From a checkpoint of a small transformer trained on Wikipedia: 749M tokens.
MLP neurons of a small language model. Each row is named by its layer, matrix (up: input weights; down: output weights) and neuron, and shows model dimensions 48-143. Each number is 128 + 24 x the weight over its row's rms, rounded and kept within 0 to 255. Numbers have three digits each.
Before each neuron's rows, "fires on" lists the tokens most often at its 100 highest values on Wikipedia text that the model never trained on. A number after a token or word is its count.

fires on: " |" 48, " to" 9, " joined" 8
L3.up1220:155144117119175157113139195115075134128146118103097086109124130146055103174119135107144110139156080142145137127105125151116139105136134145161193162131104087144113113186187126140184117144119088145121145123120148164138110123121117118146127126149125105133122115130069148144100113141136157128
L3.down1220:122113099105094128126147165088151139111119113156101095151116163126139149123139115112101131121107178128126118105105122118094112168100099147166106117127171099129136129136124123121098116151134114125117097141154152076100088123147152140143186155162148141093111086096151159154109107058082155143

fires on: " a" 20, " the" 18, " title" 9, " end" 8, " =" 6, ":" 6
L3.up1042:139138133135129146142127128171134131135079133109144155126132132133116193096134129143164119102148162098066149177155138160121098139107143120147093102098134116115141169157124155105107156144098119076109099128121161131106129128142104128156149096118096100100126068097140124121102112144100141104
L3.down1042:145124099154128125138179116140151130146121122203138138124145157119114111173139127126113081107126147113089161082141130127100106051124095128111145099141100098120102167101119127094102131114127095123123157104118125143159109129123146123129115137073177125105142127131126148122142127113126168117

fires on: "." 15, " located" 10, "W" 8, " /" 7, "N" 6, " www" 5
L3.up1324:119129131157177107107138087136142136135122181123109117133119084072141130162088139132107116074070120124132147134119157148108159120104127097122108075088107113176117140140111167095136117138143120103121137113150118142117139134133183091109133138052111083117125151115126158098155104142120147182
L3.down1324:143125146141094118123169142146139122088170090137151154108110155139179138098173105121109138108119172139118122126130152092125163094102126148196158125150148088145073128107124144135115153086157123066158162106165147150114157196120102078135118139161084120122126154062112119123127133136147162132

fires on: "\n" 30, " |" 20, " =" 11, " –" 9, "," 6, ";" 5
L3.up1308:115173178118206152166106104135171118143105131152139132120128144088119106180132118101129111137116098074150156163116149106151100126111101136101110132154117140089131150126109121104152135108140091138104128091148130108115144174109113121120127139123143100120102178127125142190129081112127104134
L3.down1308:106079112139103085122120160122105150123136141103120135172168115126119130116131127158115160143137076175095111099108115114121113139123137065127146106145132112165129114122138164116127151142070155155102112116165125137128129126125114085119119161171122138155138140148128134117102110133144116049

fires on: "s" 24, " 4" 14, " 1" 5, " 2" 5, "es" 5
L3.up1200:125137146130147100151133126133150120121099159108139154138157119115146112117126174156123125113122163120152093106164163190132148134156114184146150165124103119134098141107196125147118112115144190168112154151127117100148126130124125121124108154109136126060131112139118128142161131114060106124
L3.down1200:127143127144146162123114099125122100154133141130115082134148175099123091147117112122112137129140138147103134167167106118159127135139143085150086135136108108114107110141152148161082104144135093133116152157136091124099112115106108118112123166105112137162112058113155146082110135152145132187

fires on: "]" 13, ")" 12, " that" 10, "'" 7, " two" 5, " I" 5
L3.up1840:161127126141168093119172102133118118124132159125139107140148130133114106096127109121090118104149118090059139137109125139091128101137151119119165126149162135145159114113135092126125117146113166136102140109100147104110124145143117113108146112120113130084123121093093177136105137149081154101
L3.down1840:124148144102109142142114149135179095091107115149160186141136090111137131120111140131148174118085147083116138134129093126131123116141115096119132114147105118138140152132157175132134082155130093127121141096130120094122140128117132163166120102124142139107129136125157170153108137080086105147

fires on: " |" 58, ";" 12, " Name" 4, " D" 4
L3.up1587:091120133121140176146147113103122145099101131134136130094126115134161117125097156138082151103110134110165133169100144105127130114104154135131102153137093126127048134116133100142102102107100147099071161107116120102124119119135127131157119152154125134141101135127103105146162091114095121132
L3.down1587:089108097134130099137119108119141133134120154137091142129136159153120110113138128095132125110112167126123181082101118109108092100136119130127140155088170102134144120132129096083086123101157115094132116128129091125140160093149117131090131159122094101128143086145107137114119148121157114061

fires on: "," 33, "\n" 25, ";" 8
L3.up878:173126115137093130081137135091158112144137165151124129129139135104119097187105137121184126101112101129146155146137123094143176117123134124151094103143115112101159156135172129153186071075131113141120138128133112132120116116132095112137171159123107090125110119124129117157146151201121099101
L3.down878:148137113112079108119139139147128158121086150126110085115132137141119142158144106181171129101152128161110117152115118169091080147120124117153144113125148151156162087108091141130090136144124127144152101100067119145136075137127105079115125169170117128146121115138114119105118127146157105075

fires on: "." 92, ";" 6
L3.up1630:085099146120096120133160096132136145145159146146122158100140132132158159100110148130113186109095120128156139134138134142092126124103105131117152133161109127133081101122140157160140141125134132115087136120119140147140130121160182135094160138096139158112161104156101075125124099156085102114
L3.down1630:140141117125121133096097136123101077171088125107141145132109118129144128133116091120097081160160196124117097121145165088145132116180161126164131112088137126133112112153155130145099134127111167118148167136129136127113126129172152109135125115152148107150152097099091127114142103106116093127

fires on: "," 76, "\n" 6
L3.up395:141124123153124110152145095144135129110111170143078153118174114091165114119154161178145112154118152116106141114109120126156151115147102147155141122110118113140157146137097120098157134108145126140067108098198174131141092165143158166076093142130157081130111174157115119106110130136156099100
L3.down395:112106156109144133134097119137118095150122075104127094127115143123114158116076098112079154116143116137133137157150118143124162099141153117117085090186122134151141098148150131136096124128152147132122150095136140148123158137135129116147153127134137122117112105113071160148107130132107130140

fires on: " |" 61
L3.up14:164124106135110161111120112129142158154137142128075155133119142111114132150142109147089136133156136133081102146132126134127140112107183097160192106145088132117112143178126082097119075127132115141150105163163128125132150146101127071137101117132163149150124133103098139139133072110102161098
L3.down14:147135168105082114128117102117122109134121130114144156130103096124142093123131144155126130106146189146155107121133106100155121110125145110131109143094150090136134132118163146135136120083117176101107108152143146118093119170161115125146159161106146137101089100125130170142119143145149164106

fires on: "." 32, " |" 24, " \"" 13, "\"" 9, " –" 4
L3.up1030:142176084144109128111140155064176095142146165125118121156128129095136134118109146119134160159128085173141098114119136102151118084121142155129103112161160119137081133109128129120161126072117099112128143095189157151149078159151146139097124129118141136116130135112100101127156102152126129140
L3.down1030:080160116131139167165072143098125100138130125095147144134103097132149138180140099162125142089145160128106099137138152180143142105118128122163156132160115142128169119163176132122124116109112135126128139146124126151123118134127103132173088116130137116106106101126127111132082124136116091118

fires on: " and" 25, " –" 18, " 6" 11, "-" 10, " -" 9, " 11" 7
L3.up1086:125152156154130074129118093122100095126114131074096094121094149148146135096083130140105187111112100122102127159125106118140112079086160078107126131140123115077132112128171092136110150095129161124156121223116194130101127128130129078084117156169141116143148121118154105139141135141107127155
L3.down1086:118128118113137119123129153151139146117116171171114142154126143189108135124132134140084132115129132143124100152168114119099111092152093127087172088082128115137120066134120095151093095127121095164135113183174162113145118101088124153141119155093099127112110126154140135125127161135089150146

fires on: "---|---|---|---|" 22, "," 17, "|---|" 12, "|---|---|" 9, ";" 5, " 10" 5
L3.up1524:096117109145100083102122124157133140046127135184124112082077144122103123154129138109129126132077102113146115141134063102152176155091102114143156124127146157137160135122135125167065132152125163115113114118097114159148099117121142159170131144108110162137092090160115123108096150111120138118
L3.down1524:111133112167118135116113088134147160142078151109140127146113137120152146122112088105144109127163143153156123147139168176130109145136147115147085118129072187087133148146143138130156139142144072124123134124198083115119100156127079149198093141096049117126147102143094118155142121083138104120

fires on: " H" 40, " c" 21, " P" 17
L3.up1342:081139139129117117155150174139123135147125158096211159118120129150097153162152148105124081148153112139099125115145127102140131117143124137168101109155136145136135162116077100094163089139145140130119142185148093124137141125138064126150148143109119106116098115144120147178116139133151121108
L3.down1342:131164104102123123120125111125135126158115151118134116145151148175134131150121134121127086163124182121113111132103110134102123108146171090112083144137118113153109089143117142109106116115137150129137130152117113112144102115139177127131117111138112108106129129131118119153106122088143155124

fires on: " T" 59, " |" 9, "," 7, " inspired" 4, " Stadium" 4
L3.up1467:090124137095112142147148144123114122107129109170119086099139104099101138138093122164139125152117140135144065107172136136110099103174126147119146122141149099150134118143128167144161143109110146139162104121119108147120118119127084111130110129104129158091167154128112155117133105081122111108
L3.down1467:167129109101084106137134127108129115095122096092170096143146110122165148125163111129130104108104124153160130104138109128161116118100155133113150151118142120130178087110156161168152145142112136110090069110139129131190154098152160114136163093112110154121134093124115111123092104126150124129

fires on: "-" 36, "," 21
L3.up1204:108212107098132100164089097140077116143079147162139150185106114165131096100161158141185095146088100101138117113137144130120106154132126167097116120135141109112126123099135118126128148145120121135145130064128155126092140195183122179094122127077120161095119139156114125118117104136119119150
L3.down1204:157142150155136109121133145096147162156102160150139107097123086146145110108167065099136124122091161152112111133132136149103159097167136135135110116148127171097111134099141125095156118104119155116116147135162154108149154119129142083106172169163146115101105127129148109132158138144138113136

fires on: "," 29, " |" 22, "-" 12, "\n" 11, " (" 7, "|" 7
L3.up3:169145136138146116100136127158130154144122161110110149116121144080127132134166147121174131119150172146118165143077138137126124134131112113134149143141150083100164122151113137104176118082110103161141108125145154133128134078111112111176127110116136132136139130115105142116108062090143150131
L3.down3:084132114128148157153145097105148135136113151124083121126148143109151123144130131151121171121121141144108137109192160152114082121119099162096140129119140142113147139189145149119037121136127106143102135146140148115173149110140118136106135160122097156167154116098104132114169153135121122124

fires on: "," 21, " where" 8, " behind" 7, " off" 6, ":" 6, " so" 5
L3.up229:077150093101131072152117128115104130130106128140102092125137163107138123109126100130137078125116114141121101160127156123155133074186167153091112150194127146099136141124100127141172142141131102147114087082123108126121134117120123160134104137106131143044111172133126126162086136123168120081
L3.down229:106107123110126175119112099148153121129117140152123143110106125163091145120152166142141176162123096153088104096120127099155075151128134152094127134117073118144144097110135129138168092140149163129108129138077076148121160148134127125177123128123100102109102120135136117138108113156168099140

fires on: "." 50, " in" 6, "===" 5, " |" 4
L3.up1250:148158125138123152109134132173150105110095094122084132120103108122078127125145163128124119113142141128144123170163118096144098131167116157112130136109142155123095120114156146126151102177135095147168064128115142105109157139128143132116104099084158174132169097126139115145131125141101138103
L3.down1250:130103142126135157137126098103138165140102108142135150106132102121121133158105112146162136103115141152109124126139196132156140088135178120110149103139132134101109131157122148135083124114089145138182130150116120103086117126152134131147132120145101142107114109147156107111130122153118134139

fires on: "." 33, " US" 16, " States" 9, " del" 5, " credited" 4, " •" 4
L3.up353:132160158166117129108124139145142102104136115116132139186129086080150097155132088160139140149127131079086118114124071148144099114141141146139095143147127161117116119147148120128097122135116187076123078165096130107165108084121117127134153128118138140116094103139139128115101093070147124159
L3.down353:136142130111138112079119126136142138145164049152121175173122097136100135154130121139139126128174158126127111118099091155163121118085105163086148165133148181135084104137110160132108141091123191096026125124135161111107132087099101144086150135147096120080102121128145147106120111117166139125

fires on: " (" 15, "-" 10, "===" 10, " born" 7, " Time" 5, ":" 4
L3.up1873:142121127128135150151121122139083107168074071113151111150084134130106131156141131111146150113105083128141159140136136160111144166144128128115140172122169104110125128166130150102085181102130137095178117139145130138165108084170134133133113128127085104140141108150119143134097071092143171133
L3.down1873:159141136138133130112145115131104152155123147172126103108084142139149092131133112084083127123112162131104149124179135156125123101117136115089166177107087118140118136118110089136109089127111121100100137125097098112172160165144092121129146081074153120118131114141135083120118098078128128147

fires on: "," 35, " and" 17, ")," 8, " that" 7, " he" 6, "—" 6
L3.up319:136127159087108124156117184090117081108126131109193119091139133127169108117088116128082133183112158104101127139089138166096150122082078105095155105164135119136123079165125139104123166163142146136129098092158134121111148120119079146167128149154118138146084096120141157171140133144151106096
L3.down319:108117133120126099137108128162090128082120128139073126155135128159145145152076131103114123154135132119101105108135115105102152107136122098156107116080157122154132133137069172122109099106138131105129093113157154157096125104139129127125131089164161120156157135178116101152154135085102112181

fires on: "," 46, ";" 13, " and" 7
L3.up1241:145106054126136089119134151105152127097105143145140131127122157134139127111099113110137118156119185168114154114144130117113165131130102105174127104117124146150154134143147117132163157089169095110100127152148105126109165110117122123145144120120140125149146175097139141119127139132124104134
L3.down1241:110125159139104157134126120131111135133130147071127130137100123103094121138124203167138172119128147148123121095161110137114141122113142082127143161076152169117136110168138141140117111107090130138137135139090153158105119106136164120129102128130147072121194153088125131104150107156135150114

fires on: "." 61, "\n" 13, ":" 8
L3.up297:137130139127134100121092190146127121144125156125093176117089129130110136138103134113104157092104114133116138120107156145112119071128156148110105130150093126086141151115133121133115178130130126084112143119146112132122129157094144158154195056133121154101136121103130093096127076145124111150
L3.down297:107138146166144060115156170147123132149160102142111173096105124119119133129134122145112092082108157071121136129133135113141139114124090177134133122118131120087088140133165098160102149101100144130128108149129177161166112111124073095094158107141173109118149143133107116127111129154102119134

fires on: " |" 70
L3.up1624:148137140101142115120140107169140153086130138070128128101127136107129145152137093160142114146181135120152140124123113164100115151142129080132144156146107133159136146160132092125148063171142106107123114145118117141117103129117107123115117108130109096150135139142111127118096105114134163133
L3.down1624:147150150134166117116126139118110139120150160130087122149131143121160134150125098129137166120160166098129117132132092117185100139103152137115149080177130137128145133128149150143092166121151162122109092099114135148114156158149142140132121083120142143125115132144121131170133163110098116126

fires on: " part" 23, " late" 13, "]" 6, ")" 6, " 2" 5
L3.up333:121085093132140097100123124113134150161100125175167103073142114138127138124087107152128094146143130105083155179120148158120122141117151134093078135156133130148114134133124121108152115156128125140139154096141129134070118148150175142135106135125088135114112118154097137105165101150126114107
L3.down333:123126154177104116139109143101127122144110106138125171143167154137108104132154143096170129118091119107182119119123117117121093128159153139171118117125112114157202111096109205151127129122132105141132126158144124112140119129125127124109102121109098149146120142117106107087130140126131100106

fires on: " that" 16, ":" 13, "===" 8, " which" 8, " ===" 7, "s" 5
L3.up1068:125134157155120103131141106160116108132138115151163127140098127096110177157112150090145085170103124103137175122129112137138120121210078110172161127145143106140093155112128125141108109129096093142132144092150141116132146114156124131148098139106109102119115167121089150137135139093154110188
L3.down1068:134161135120145129116116146111167130109129169088126095125091123135167145138154075142102125115096149097121118127147160179121134091139148142103130124135109137147100152152116098113117166102124132143128105134113136121184117140121107124156101119126150090178157115100106165098096135114088142141

fires on: " which" 35, " who" 16, " where" 15, " (" 13, " known" 4
L3.up1198:107113111130160137146124133168154090106120087130110102123109157118123129117118139121140155125157154168115094124137084115118109123121120089080083123142129137132107134085118118164111152130088134131124144083165134137109169110128151106135142118158086174111151121115150167166182144131123134096
L3.down1198:145106120119103092131092140097128136122139131167120128111117128091104143107177135139092128176140132125123135098152116139118198124122086139141139152150152124129142134100120103092152099149105149158143102122098126133090100101128123119128084126152121143134136108101169153098160112150142104128

fires on: " but" 30, " and" 20, " or" 17, "," 9
L3.up625:132114109133099102155128144095132141134114127124136157138140172143122128150163128152159127154161136104106113184113125113127135093164176124162108104117120099139157102134094144157170122151156154153124084109131134166142106137114130090126138147123118152126109107142092152145139151077141142148
L3.down625:077130129104115188146155113121134113156126135118121110160127155119139127144128120118122153131145138125155111106091100118124098118116160053146138116125082151123106118137129145149096137125154126117154130127128116150132154170152105165091109139123111161125119140167083134105154126120074102165

fires on: " and" 60, " by" 6, "," 5, " |" 4
L3.up1613:132127098116142166101136121130136110125102095102126157146218117119147112104123128102147108091127141112145138147096123079156124177114111136083127162151154145141117090091113124106134155088103085150151107110147157119125154133135153151095196108142112115128104118138136163163128116109173133130
L3.down1613:112100111101162147175137111136148128186127155161131113141137141108117119142133147116138159190130101124123131098145122153080134097131126149131169115135133160124127127127083104165119106128183111115115147101111120102108139130140128141101080165130113127124141152123134162121106128139096064157

fires on: "\n" 25, ":" 22, "," 13, "-" 11, " (" 7
L3.up811:106109147161148126106141116082175138124141125148147185126162135140144167147158158119160126174113158101120163148114142148146153126087120166135142127089147086116130156141133138148184097174096143123088176125097183123150104115143149157112124139139113108136102119137128119119121129109155148121
L3.down811:162109168107073145141111136142105129128126105131116093112153134130086153057131152102104156129156140123110099126137165103146114140149138145141087124136092153116154152158152088101162117141126130133143126137131119151160139127128093135155077088124114116138146145152167183112110091120124143105

fires on: "==" 46, " ==" 11, "." 11, " based" 10, " in" 5, " ===" 4
L3.up1976:135146153130132088151145204102139091119103144108104123145149129166140110138112085128097109136092125164131153142093170127114192128141153130116116119120100147149110100120137092147144116104132122135157134113122113144091145131133101105100128055093100124141130153132151168127151107186132113122
L3.down1976:152111174143152118117132107132125111101104130100085106134094116127130155118069107151134149092170132120141138151094142108142099109160103097111117141121128097158093131126154036128154118111097101171124117134133124161099126105121152093143150196166102152095105151110116132128088140169151164142

fires on: " North" 22, " New" 15, " Mexico" 10, "New" 6, " Nationality" 4, " El" 4
L3.up1453:114108131168143142081144107126162105130101130087133112104116147126112163141120125128129132108080186129119122140081148163123127126184110145128153149113157092102134160142106115148152157151164132109126106170123139118141091111117137126139116106162141125132158124118107122115126154121116141094
L3.down1453:155149169150095151113149140098126150130126141103073090137146118154114102145142081100163155154134115173080146129078131125085124148133156107125146119132151121144085148150115133158134140099117132136111164111119101114149145110139140154122145154146148159138156137136145146118128135131131155137

fires on: " (" 33, " –" 16, "–" 15, " /" 7, " -" 5
L3.up1293:149136154087121150128113134095105154145099092100161079128144131142149121102119111106121153130095123161096123144100134120127119140109138125141132128124089168093100160107158127081132140136134093111151090133116167145123119154142124129107136083118178127138141115128112115198107131132123137133
L3.down1293:137131133110117121090122154082090161102134128123166111138136133135157155107169137142167123135119133173087122160123124151143102119124076119128121142160135103165133131082137136127141136133145157108122125156152150162085149149093118115101111114122087107158142135126086107143124092115140141115

fires on: "." 45, " be" 12, " (" 10, " that" 7, " he" 5
L3.up969:095104102135115094139091137157118152127148115122131135151122128130143168097145127178135091139119173130155085125113113119093133164114157121123140111116131125117124094138100122132178116170100118130156095090175113121117138124143118101119091126145126126110110109111106110096094150133102156194
L3.down969:136095140134097143104101140125131154132088128174128162120138103120125144169147117097137090147113179153138146126108161145105109138104155164114115084140120165139108114155130129110117127160121107123190104137136126158085119147118142142152098154131138101109140099085148142092132087117098137090

fires on: " c" 39, " de" 14, " dis" 8
L3.up690:082173097121092108122147148124130137117115105148167131097086145169117169143108101076147164138135135158097179146134107091124109141117160121134079103119126138105109137128120135113168113137127149114155114130155118092118115124124141175166138108115150140122116134138099135140126122135164155112
L3.down690:123127101124094136096113099105130138137115137103117126146115118128102153117106099137120143131118153118118118131108137023139112107143129108163170131126108122114111154157112100126145149144154182129113125121154139134119101147141113131152134114150117143112112095139124090145143137173109143151

fires on: "\n" 25, " |" 24, ")" 24, "|" 11, "N" 4
L3.up759:079120125116126071118130112129096097077112141156151115166126116127140123202148131120164148131103110150112148116108113067118169126140120116127121122105096159139112120122131085159117119168137140153143097106125119173171113145130111153100123106102105181080123094120148101107131206133119142120
L3.down759:126112129124114109123128111113153124144134145131115143132118125144124120140129161145137153147126089131125130136128122136103104113121132141139126155119089138137105117121127151147120131158146109120140119142111128152129115156131122151124073124109119119126121157142165156154166156133131160118

fires on: "a" 26, " A" 16, "." 9, " Democratic" 5, " central" 4
L3.up1218:137137127147148122128172134115157162131138137141151140089075187102134112130121123124127149178072113169115136157144096148122124116119135129086118118092175098185108093100126134170110100118152138122134109100136143135115124120126141163138132136124095125125105139142126132149140116148138095126
L3.down1218:148109126107164136154140158096098139143097147141151098147153129138138123109075107136130165122112150143125092110117124179131110174092069127136151081146162150111115119159104103140093106123137142121139161101092113108106134121127130155127141155151086065161104107111150136131089144086134120156

fires on: " |" 69, " 0" 14, " 1" 5
L3.up1950:143130087121118165159165142110089164127119128102136146147132100114102146120102131184091102163130126139114081104158120150113114122135115124159136120180145116137138128088099153125135084147152121121121122129134113091109136130133092136112160107143178073129123139147136113118068118128140147158
L3.down1950:105101139119090067203152130151133122105151171113102153154127128100134127114127103187171160143151115107117141113129098140157114109167117131132136135142141162111134133121134137110110121138122153102115087111136148131096104124127135154188148100095146113103118146119122131136124131146135129129

fires on: "." 39, " which" 15, ";" 5, " |" 4
L3.up810:190121092145100114122139168124156114111131126153097133148167153115138162123151097119152096109187133131153154129110185098099132103146155080100151117138117062154130160141126124126144112103115143144100140127121144131085144162101156140149129129114137119155109141117149122148164141155127126136
L3.down810:107122132139114093134118115129096168143115173098110109150118121126131125159133114161110133144112124146141147133133128126124145154137119152137155126113097134146144155161171169087147132122161113132136104110139107136152119115109156078171113156153151098109111159150161121121131069114123154145

fires on: "s" 26, " were" 8, " are" 7, " originally" 5, " Its" 5, " is" 5
L3.up1398:118187113120142121153150139125143122129119146125148111110129104115108113151126158138141120150105118100117143123126156098172184166215123120138160161080142072125135158090132113101122129114184129122163098118115145095156145133113091154111120115116122087081101166126127111156143104123084127118
L3.down1398:138134161145090104141117131127141111134126112103111153108097119108114110109127131199163062095119149158109123121147126152104153119103152122131161121149116147131133121108133128124108165096113133119084106133093116140113118090147126121164091122197084135111136145142112110113132156116095138121

fires on: " |" 28, " (" 25, "," 15, "\n" 8, ";" 5
L3.up1485:154128127143103159128113108164141116138128156138098129132162113113088133141122125096086122096179118148161140115143157117102165133119127049146100152172112136152120153157155118150103137093102120130098173112133129138087163142106144129138142133116144103127109106135101159121157165136141107080
L3.down1485:136131101124154089115117129104104170123134158103113122161144095143110144130121151167107113156114123131117133137110154113140106116140105128125181128158078180105151128104126147122151163124104149121181103137105125154150108097094096096110121123127139097122107119138154138163118117101145101109

fires on: " as" 26, " American" 15, " a" 13, "\n" 13, " an" 7, "," 7
L3.up1556:079102120150156143130105110171171140105135127110145131101147101091156112150135148113102088125157110117160111128159109147137120098129102076112120166118110105137139159110146131118157132113132151144115117133127129135110167155101086130127118085116147088120125135110107143151132093144129158172
L3.down1556:114141112118125142103130076090121134100156134138107138118181076124133128100121135174129133125133107131105139114120168148081132116084152105144156141087143115117121123131057116087071114120149126161207137108156153127125169161138144200140133119105109135128127150154115133148133156144119155137

fires on: "." 48, " per" 14, " of" 4
L3.up888:109152152127122082125118134110179115111126177146101101108137154097140144158126116112087176118121113146136119141129119152072124137112150166146108095137119159124128089137196091142099127091126117073121092135142135121131102105140147156109117111155114136096131115149124148125153091176127125131
L3.down888:108118147088171143105113095129148168149119136115134136129152115108078108105140167115128157142114125101105109162113105128124106151101097136099128118078148158133129173118124168124128168111099124115127127126112125142155185149154131127134144104104126101102135145109126135105140125117145085176

fires on: " and" 38, " (" 20, " \"" 9
L3.up1745:134108126169171093153109157121156078120123143102123145132134131103152131129116089104126165130110186138098134141127147120134129142128128101070151123168139096158155135144121097118108168121098139132118153115113109092077094117129144120155201122126139097116155150103123171121135154132086102098
L3.down1745:115113133130179110177098097085089145147153114163099114122136135141155118125203132156108120120157110141118120111156159100131113085132146111157181160095144141138148117139125173148116102112110114128090101140125148143162129133132116136136139107147099151158161109100126149121166158120134150139

fires on: " |" 78, ";" 9
L3.up796:114150121109149115136090098144131152086124143130110111111109127096164190124133126115088177119147084160103155155130072130160135164093100098117090118097140140149158095140183120131149127119106105139129130122134141128152118130120166153131093155137140146129100131131103111116113122128122142130
L3.down796:088099128112108178175130124134123117142086129120091127134129122095144119116114134145144140067118146149137165106094136129146100094139161139139118134088135135076116144097103080135138141102139128131125163100136134121124121168128122138096125119114143119121143094133119165129129188113118120058

fires on: " |" 33, " in" 8, " during" 5, " arrangements" 4
L3.up1638:100132123115150105126140130140074122109138148122128094108160135119130154140099121104160133173150094133167147130185151137106087124110144174154110100108096155123185162123135118095171104169118090152129157110138057129105111145090121158150110148124158135123153134136106108116069100106172121132
L3.down1638:131110081116110136115148141110076143136139126096132113120114130173093139126144159147094154102121143101098104128140071139133117140140137127154144145121137173136144115145165119112119166151161149157105133136153164121092153112088117139056152141110136130106147117151142105155090123140129129141

fires on: " the" 35, "-" 11, " [" 5, " Our" 5, ":" 4
L3.up706:153142171159120115109107170115143132117122124130146143150114140120140152099120121130121138146158119122088107131125177124108124144094181095191129092140137117109114138146097125102128100133101153116118077132079117156145131113122129162076158115111137161135148128159146128115130138120089153141
L3.down706:106111190138154120158137106135086147134115117115165122073122156101110163156109122123139172117118154097148130084115135106131089117089122155153149115145122126088131150142098135142099106161124134139151156128085095135174148108115120138093116132075127133151120137149160138122112140127129126117

fires on: " F" 23, " |" 15, "F" 14, " do" 10, " times" 5, " T" 4
L3.up12:125104153136124137101082109124124099092148134092100078120085096127081142129088148142109115131130135103150157135109115129136121103180102138141128119163144136102106157142150147177147164100120141119159146121105117129118117152162160135113146123115152170135134124135135151101132129094163111109
L3.down12:092126111120139146152133099083127101141129085107134149142155143118158146138149153128160110154112123109070139132094118133153159136133147096162109134124139149128091098131100108105125088106151121125174084113126155135143118134125078126165092136153125071147126149131163099112093106127094145135

fires on: " |" 52, " (" 8, " 10" 4, ";" 4, " " 4
L3.up429:120127107181131072105115133156133106122145152090099116122130156114123143078143099164086143145128114103155148131128109138136133154156110121130124100119156164122184148124112139169119158087128121104171161141143116104158125179131107122138120127125100153110101111146103105123127108135127112127
L3.down429:111091148164125153139131205118114162127149111169115121151160141081141121133109101167124123100116143124149119116147139176152154117130157121118105126074137173135086148117129087130083140153160142123119106156145112113102159119086110127145115132097103134134114129113173127172134142096152144129

fires on: "\n" 52, "," 15, ";" 11, " |" 7, " who" 4
L3.up516:133106135150142112130123164150108122091109128118108115111143102127114146121144124112158099116163118157112154081149145118111094126122127059123138137128110132148132137128131135130154122132114156116103157131149158139093148135111103130088177140154114127139136182128084122153136133155123140131
L3.down516:096143120113152149146132191136102173135111104154158180154166136137153163126127147113112132148123120154141105130122125131114117159100135144124108100088131111164136131164131148109087125106120132157150101131136116102141092134097082166168119119135131082125134125160133146153130090092115104082

fires on: "\n" 40, "===" 11, " German" 8, " American" 6, "American" 5, " international" 4
L3.up890:115122139130122144150122128154131143139101146131160120124164071128131114175159144102113138117103100100155102146131129104115115091115152127175118151077121163125084141080127097146184117061147112126089132118133086121134138133129108138115100121134089126092132150137153083116115136128136161134
L3.down890:126124110128117127114165171112110055149128158122156085155154091123124153125172181079155129105164137114079127123124092165111106147157157100141081127160115115130136112149134098139120124126146095133109076151134160122127136158121122136128144134108132095134141103141131134121117129155100132096

fires on: " |" 73, "." 14, " Win" 5
L3.up705:142149078126142099112126114108157120132118085110123068154091108115148170118116144105069133099138133157159127145118132122132117123120137167095059136123096157083164139166144127076151158170122117109082157143119151120142092133128162102127127079140123166167155062116127111124152140114101107124
L3.down705:109137103110107136142106116122149124162141158115124125134104153139116172147167171147124117122096145117141113099118142132113087164112130070084112114108183072174161081127175180124132112116133105165128081125143108099130118118120098139157112121143102120150150078125160110081152171141153122119

fires on: "," 45, "." 15, " cord" 7, " and" 7
L3.up1599:136164122130096114099126122092161115108134102132114151139165203108140155099104161117113180118121137127178157112112147153103154094150126117152144125131130080132122074149104129135182096149110137129139075080127148111117102061098157080145159133149109115156125149134144135103120119090141195112
L3.down1599:145154099093126134126111114133121129148067134127124130144122127081188153104117152135134173161125119100122142149129150137160125122127151124129112122077120099076133159126112159111143108140107131109152141117104130120160125093107159157137085135124114154160157108144154125090174131152135114144

fires on: "," 34, " |" 23, " (" 22, ":" 7
L3.up1036:126090159124107089130124113177096066153097106136100142151092110121124115135160157117113095134110134090144129121124106153119169125130121129106104144140147095090151140160114106164111131171134124094101148143140128147158132149171131149116082108123121134146096090137163147142132135115111090170
L3.down1036:194122141146114131139117174149137185102154166147126125099105111119100168133151110116102122133126166126104125140122114144159121107137163093104150103068117132118131138106105173116117133111163108116139094083147102150146119117146104153104132130151098132099102136147110073117123132178140132122

fires on: " O" 34, " under" 34, " L" 16, "O" 4, " H" 4
L3.up198:139124147129099098144122121134144104102118161127165158133131120160142128165142136067134124122120076140126115093146146100124118127149163156144147103119113107140136116100098136109158120139182105151123127160106143124096142104119114122092131113100099128082135141122151122116066124138119158148
L3.down198:130149135175103144107149101150125121102124137140151137136091118139126116107144082132129116155128161134113119105141107161136107133153165118122078113139119141131117167132082113119114145144130147154127142129103106133100112113116155146109094104129111151118145127108135126077097067134168126172